{
  "n_layer": 8,
  "d_model": 160,
  "n_head": 2,
  "n_kv_head": 1,
  "head_dim": 64,
  "d_mlp": 448,
  "vocab_size": 8192,
  "activation": "swiglu",
  "norm": "rmsnorm",
  "norm_place": "pre",
  "norm_eps": 1e-05,
  "positions": "rope",
  "rope_base": 2490.0,
  "rope_fraction": 1.0,
  "qk_norm": false,
  "attn_scale": 0.125,
  "bias": "qkv",
  "tie_embeddings": true,
  "parallel_block": false,
  "init": "trunc",
  "init_std_qkv": 0.0369,
  "init_std_o": 0.0,
  "init_std_up": 0.0369,
  "init_std_down": 0.0,
  "optimizer": "muon_variant",
  "lr": 0.00954,
  "beta1": 0.93,
  "weight_decay": 0.0071,
  "lr_head": 0.00626,
  "grad_clip": 1.0,
  "warmup_steps": 200,
  "schedule": "wsd",
  "decay_fraction": 0.718,
  "decay_shape": "linear",
  "final_lr_fraction": 0.0,
  "batch_tokens": 16384,
  "seq_len": 128,
  "doc_mask": true,
  "train_tokens": 121600000,
  "steps": 7422,
  "dataset": "wikipedia_en"
}
MLP neurons of a small language model. Each row is named by its layer, matrix (down: output weights) and neuron, and shows model dimensions 0-159. Each number is 128 + 32 x the weight over its row's rms, rounded and kept within 0 to 255. Numbers have three digits each. A neuron's up and down rows have the sign that makes its largest values positive.
A block is one neuron, or neurons of one layer that tend to fire together. After each block is what it responds to, as a language model described it from the Wikipedia text at the highest values.

L5.down1:152144130131166088117179128110098146153135170195121111091147146121191167124165103182135124153172154048071088148081075169147116084094160142129116082123107059110138165109119150105075178153124153118167088128135099116104067147087131176157146131141147148102097114145111155120084147139169139166145063174153138095121144173139099185100134087124122072150090102091115105105031100095132187107066092080141142193140139082146147128143085136116136109136123176138122100103163126158146159156107160
L5.down13:083096070164119090218119130148095124127126152069180120173138110123145108159128108145166154131159165070103082199071120184075151101107134129098093130174096111176134119127116115062112135169138119125171111152115121173117098146114137113090134074134173159188124100158122114160129160081110176056112126150128136124135142134124119150119139077135122106093090107150148101095185121095089083090158080143121107178144107143185132108117187128174086151095184109057111092095131148115108136196078102
L5.down60:170107122119110118133167098172137126141178139255151115155158127158139165114104127082124109140149191147129122066106056118094123145099135097135129118119088155125139134114105119133180087104150138145126119100113145126163124136082130031081151081075084096098121145129159176133131134111127150118063084104104082123092100103178146089097146146094110167142148153135051110090106169093142109121112161138141113087170161098155109138153082110200136138115156113064126139126104143116100129124095086
L5.down75:077151134113120136190098131128094163131124130145114169126162148078105166067151120081163210116116071119158085121166131164163132148143153145109103133125054158149134151113125094157099116161126146111159089174163130128114189103086092150113147090120106047107202142127101128135124105131157089138136196103059092095130155086116112146138114134104143132130134171112148095129092178140148148085095122121041102126102185093124137177123197100174087147158144147077195152115143088113122120178181162
L5.down155:123165156162106119198121115082135114103168070130129109154118168092097120111139080126120150119196179130110088111132163163116074109157153134165096184162134202119094186148135067117111102155124107075092101187113130157089136071139118122137150164131165100091128128099174069153202143140171118114100100103158045186111131144121110123107081095089148160148193127139139125126110123127190118130168142152129106141091152131129109115105136143202129088056170130136168183123154115139053139147151147
L5.down289:133130088099143130138129082099073151086110151212080180121172184145153146158132119123147127139076149071116113157102116147120055143140176093100099112210069137116127140100165147121144155063129148076117150124113112084112103124073110098070164114137097104075061150131126131108089141150189159122118151162158148145158114053149122160094149204132128130134131174128087153121072106100163106145111090085116109171123134102058087117106171144123167137107117183111142180094142158112117104120070142
L5.down343:106128140184093126130097147093139113154186161196122090057150105115104121153112129087132179137182182082158158124087081119137122207137098157114114101119152132162162166112112112152187183099094144138148121122150130115105145114121131063117057166149115137119098084128092151041119154109091114191154088118117145121084106132138207188116081174103135127143125127144089093111138111147109104133135150133084127173163193118098185126115123176113132140188117158108085124154144143204102126063151120
L5.down391:130105107154079095145086114112116127128173124206129121124102116115167107140132046112139164156140133122129116161081131152100198159095205139135125157127097161177105121129086048085180071133098097172162096151139100115161123195131138125138122103137166093124105133138122122134191150124143161182115071155131106128086155118097116104089107091126159171145088120093094117113116079152120125140115157122069118178100129059089072134162157095153145108152168160093132154112131142141093181061067209
Description: Newline before list dash. Line breaks inside dash-bulleted infobox fields or name lists, just before the next "- " item such as Clade:, Born:, Location:.

L4.down4:191135070111114164149148118142121109162155124206085159105102132092123146188119078118097165096132105154112168154077141113116123143134103144126162180144154104149182081182123089168109126119129094154095163094096165143157149179076164178137131128120112085120163108128162131107100159122211082088170079085121124189139191147120116091150114062044108055108133113150104127114092104133135060154123127168153080132124091147122173106121190124117162122151069132140149140074124117122110169154135148
Description: Table field separators. Column separators in tables and infoboxes, mainly the slash after a club name in footballer career lines (Dundee United /, Team / Apps), also table pipes, coordinate slashes, and apostrophes like MGM's.

L2.down17:127153117165122185078138129095127077127181129092178108075097110183067125112053160152114129114139095111068133150153114127161133150156152124126096114167100144116105124071082047118107073133132100097069126092195147113123153153165123131045136132130166069133150112082139118191128113097111063108085064120105083112152129113132135104158165178120137098184119093113121143103085077215150118100146085094101113132119129192167134107086160112137154105114136116119133131139156111155137194108104113
L2.down53:102087139102138153097170186095177136124089138140049090164131112118130067170110178071116187155098096147117127084102104140103096114129078094195139129107110094120112123160091141125132151142096142119156145126122084154138090177106158183121133185058162094141111225153147140183136090133121099064093051097100147169098077077073090159104090151134166122134158151116146105111150093135086143114138124104104181145159094136120064152127097085111141121154127129128109097088120093161115124074143114
L2.down61:136108149147161116161132123147108144049194155181117081122126147049115098151092138149182113119130128120138109201170193085152145063136138098092111112170122111150125098171152153159145091167181070110123142126177106148146161166138133103101079143155122103136123096160185056124177155157115164147113144166148147095106119136131120127071136137169127093129108148169128112090084128108087104166133099103101123106118157140138169066143151152155077091087225114133091156156119086160144176183143076
L2.down70:082112141142234123162148098207127091069122122163114151121123084116116144147131148121098088095137123139210135136100176102118193101067173121121145138144140131135135160113108085108098133113130137095092144120182076101168119133114198147127144148153115076126179135144128111148088132063108159120083125078118147128138161136147161095194131181133086097186142160179144118108156147172132170123115126149135085112159152114095181150141126124105153122136104088103169116033059130189117118140109066
L2.down150:121143126171081114102126087116145115156117170255081172171088194166106171141161147135131152189104086108139145170136121133153143168125110112117180116136150121172133129112095075138152125110166111149153082084131126135155150180097083158168139195127144109124153131121085088118106156078115132128129117112117126129147097116134141164106147134130138116151176117168065174117117152108159137117086077124109098105115149165132146138148127115197118140097150127116124123114076155175102134096070101
L2.down170:169117090103098130169136123167161132134110137177177107149096099102115138130108157165142155103196159121111127093150125153167114134165130136092100152147098073066170148118079140096184149078144171064144101112089129118057125167156103120124173103093108152094212087089111134120118085162171127124128088109055065097119154116184164099111170113099086137194144144083152112082150134146099089164155117119108211088127168099166165141063121105123100149101132128088081114113120142172119127155164110
L2.down185:136125130107090193148169142168138102138089123153126186148111137146073141092080142145152158121131058124117118211073141137115053091078112121141123088059085107145111157098132136105038106064095141066144107121093134129132105114141163139165140125148124131116161171123094092086103128135176170104125142115104164171133122144151102190097163185120142148147178165150151116131165136183124133109087161214098112133146151158103084112096155133155100136147127072106165090171119099109096178130091189
L2.down337:071132113193115111161164148132113153106143077118140108086133150143118148116163142097121118167113135168168097133143136118127079146143080115116093097082104115141146123119093091106107159169134143185104121133096112085147186112187166146116151132175075139141138160158170102091115109106154120157092157116100065140099056111101104172114124154090142166203118108204138223139192078157153085134213091156146168117171155116173106136100154144129168093137124201118118191101160161145154153154137137
Description: Clause-boundary connectives. Fires mostly on the invisible BOM character between geographic coordinates, and on comma, but, and, there opening a new clause.

L2.down112:128080084130129154167135128198099168104131086138128082106110159097110070166080064125079118094109100157121186203110116114121128135169169094179194138087107120142133139093145098102124168083163114121085144141128119098177173173132103183167157153138206085133125111145130123124154108112118170142162127139120106127137206122149100120124191141156100156161096121212132166145109094138123170159070043133168081150092125138090086124124085140134135132151131134090161147116164124177120156100096172
L2.down196:160103127177078125142093133088012120071103156141055132099159149116130131126122113137154132163146131086179131155128152119135135102109155136138129093156117110158094126078123165117093168084117048087098067155168139090108168133088125138140097166146149122112137094083152066153098137135156089133130113100072122101122132173197141185099163120136118115141109097047105052134087140110104053112080145132134124139130119158102123160144048107120132160094146090086142073128172086153129128126098090
L2.down275:131115147080111170201135099182090139120107139115140074102142172111153047170131129097143091171151164113084130158161120134113076114116111116098131147111132086096118132132110116108128193157189075087136115083114181128072163123088136122191078193128111136136143154131142180211060126128100077170113092099144171102151118108151110192150124129124113159086123103205117149137121124184077105131105136149090125076103185118107153168105132103138154107151098132084115165130068091079119154141151119
L2.down289:123107109131170135115065138154137156175117161237126153134168113145061076138195152127110144178153113086109118140114090142100175130109137062154095115138121141146106139109129068109107179104099170128124091136114146145176116148138169121132132106184083129099125108152157133065153158124163099074098209160095104120112121098141091102101165150073122138135121115152106127130130082122219110100184122098160107152148176145138079105105044172170127157146152130060134105101192154150131110148148133
L2.down305:109084116105143182161109105142100160131086105112130144159116151130133147125083105180089169134127144169153118095086146151108102139110091167107231110162159122104179105136163115122132144133076090182165171109090095133071148157115157193132159133078138120078135091112130132097103168115069089150144136097156137131109123207161147157176121092074062150163144160129134144166101072184089066153117118122173135108087098055091157089171101144143114132144142140139096187121095125078124174175117108
L2.down368:179100072166113119083101162128118117064109199156129143158107171097169110132111178144136147144120124144121168091105145170103152154110105168117109087164115108072114159118075061154138174106113135098073169067071104171081127112082159155106118110124118124154152132226139136112133165146092152165109104154147150123113140157197113136174124192125107215168097143121105137161146124147073127178094171105168145134119124093130112186157127111139116131148180152113066070113093104107127132148181105
L2.down415:153186145062091131104073172114070107102086123136112170125188126112116139125139121158129176099157169107122123138102138188084153054046127177128106129113135162125124171109148071065127160123139114144129182129114126164124139146099113157179136165130159150149116090086126113076078142120133042179087079083147134117132170156090163125122110075137194159100090178104100146149138152229099105124156112086106096154151140112078116125095147119084129153132123113144163088117165129169172119145131113
L2.down419:081129169139147105093075075095114129090178072088035082110114151164124113126093161117175151157156153066111119088131128018119156108109095124146138139183106115136084146146166165121185154178137141156098122154165124135128109178089129158112133133167110210144103152112128089108119115126144106172107100127108114150135114143162082112131102058123112115114080124155135107103127177156180110096169131076125165076171060150142146116121091116103165090122081148186113124055153136104145123124112167
Description: Infobox field tokens. Tokens inside Wikipedia infobox lists: footballer career headers (Apps / Gls, the slash between stats), In office, UTC time zones, sq mi; weaker on scattered mid-word pieces.

L4.down5:161123055177153091097143149172088146151102079163097143121193160130120076103128127090165133111141126140154115162123145164202187095127143079091128149138105130112146152091091063112110153193141110168161150192157070155170178116096095132184164095090101143105101120128209178121105105158163114157159101141148077138176087090151081120112129100090141159140135109025131167169159083085132130156145137142142168144133160140129102105139112114116081120074187174119123094128132125142129119134114150
Description: Geographic coordinate separators. Mainly the invisible marker right after the closing E/W of degree-minute-second coordinates, before the slash and decimal form, as in 44°39′30″S 168°11′55″E, plus ″ seconds marks; weakly, mid-word fragments like -sc-ale, Ger-sh-win, fir-st.

L5.down4:154147125101168076094132107137104118121173143221162186158195109080143075109170121134060144137102146074139123133060136132183128148128105110125106086214147180179142144131154086138145114128125115110071134120128079169064190147060118168095116126114128107141137112149124141096130188134108133135109076096140135132117122131127120142148110145116127154170163137175099168182117143103182082173134122122108098188085151146156140151093119119169073108132145164053128138176129175135064167152121106
L5.down52:130121128131090050140234065114163128062084141236156130150127152139117135098145138096214077170187159108118126182116099154150116085141141125152111158144167145116065084074166131152106105118199129125119135083114145129150142140119078133134114183109118095131136162151091166124108160106105097165080106166149086106156144141160052104102170103150130108141115148107082113135060129145133115197105119157100107130116111135116130182143096124117061092125159136153127136143114142150131136133126074
L5.down166:109100116112101099136121158143168149161147117243121113149169177084110092089164154154166175144195147095122106160142152165116130136099108121158120152205115108131097099029117114139135123147178128187106067128096110144098133133059183157131127089146148144117118150102112176129166090117134123113102115119131091188154149051110130112135141130063163114111138146119142152094029105176162110112153137175160069115084098105141104172144139074113138128106144107075122152121143160090140152139153160
L5.down231:128130103134160137088205102141156127122102158255136142105118103135180132178114183111171116178130169098142146146085109127128121130081074113146128128126158126165135105090135123121154107129111091108089114074110181101196192136104160091135078096133143113124156135088115107126097156104121120134079128106138091135097135151128176173199104115183146152129149110149190109107071115128113119095143126129153137125153118071075119125130080135086113086105168117142139118159153117128162062159151107
L5.down344:127142092166110193060163117141119152115170155156137238101173165106142117156113124086119153104103127100131119108138196137080102094157130176091171122097107133130106063119151129118099156125121140110074098147121119118118113107163099137098135051179082079173087132195158192093128151152155116138149110137183146175097143117069131134103132162075138128086159079156123146109151110178094163124101083094168128105107088132139126114129155068106147089106117104162119112148160140162165187074195147
L5.down389:126106134139062085105153136133079104157185179255122137123170140101130093075110120126113164158148148098153157121124199151113140096086110164168111131140109157158137114069114090160141136154140126165068135089145122177173177168038150187169120129142083119104087169149175156115155123110196118123070139130120139120156130144116117090106139102134153157084123132172153101094118098156159072071123142121131125141134138108185121124138145141123105142049105149118147146108116157120140099118149152
L5.down392:103083081155032112108121095091114092060144096134193142172077223117137122127157090153165157074131100097114070154143084131162103107111152192159134102111188084109093125077138128141103112095177161154162231137152123120105128150149086126124161148081130139117127141151121180136119180138129129151154135132128100116142109154182093095139151097148101086120123114086087121142163204136102061097152095081124119060154096130124162101142096156127089106130111151114119120108103157152130152152121160
L5.down404:104121121151079086084174107135177131116168112225163191154096129112095119129094128106141154144144139130073143116121063129066121127125111072173082188098143142097136107143085068152110103121142168137154151111111118134092155177109091161110145191149076145103108151141088183080153161086120087129083110144089142149170176150095015091090123107126150149089180138175105129127059122113120099132151141117103123148111173129148107167113144113122147166113125158173061134173157142102107148099115136
Description: Segment-ending boundaries. Tokens that close a sentence, clause or field in encyclopedic text: periods, paragraph breaks before headings, closing parentheses or quotes, and invisible separators after coordinates.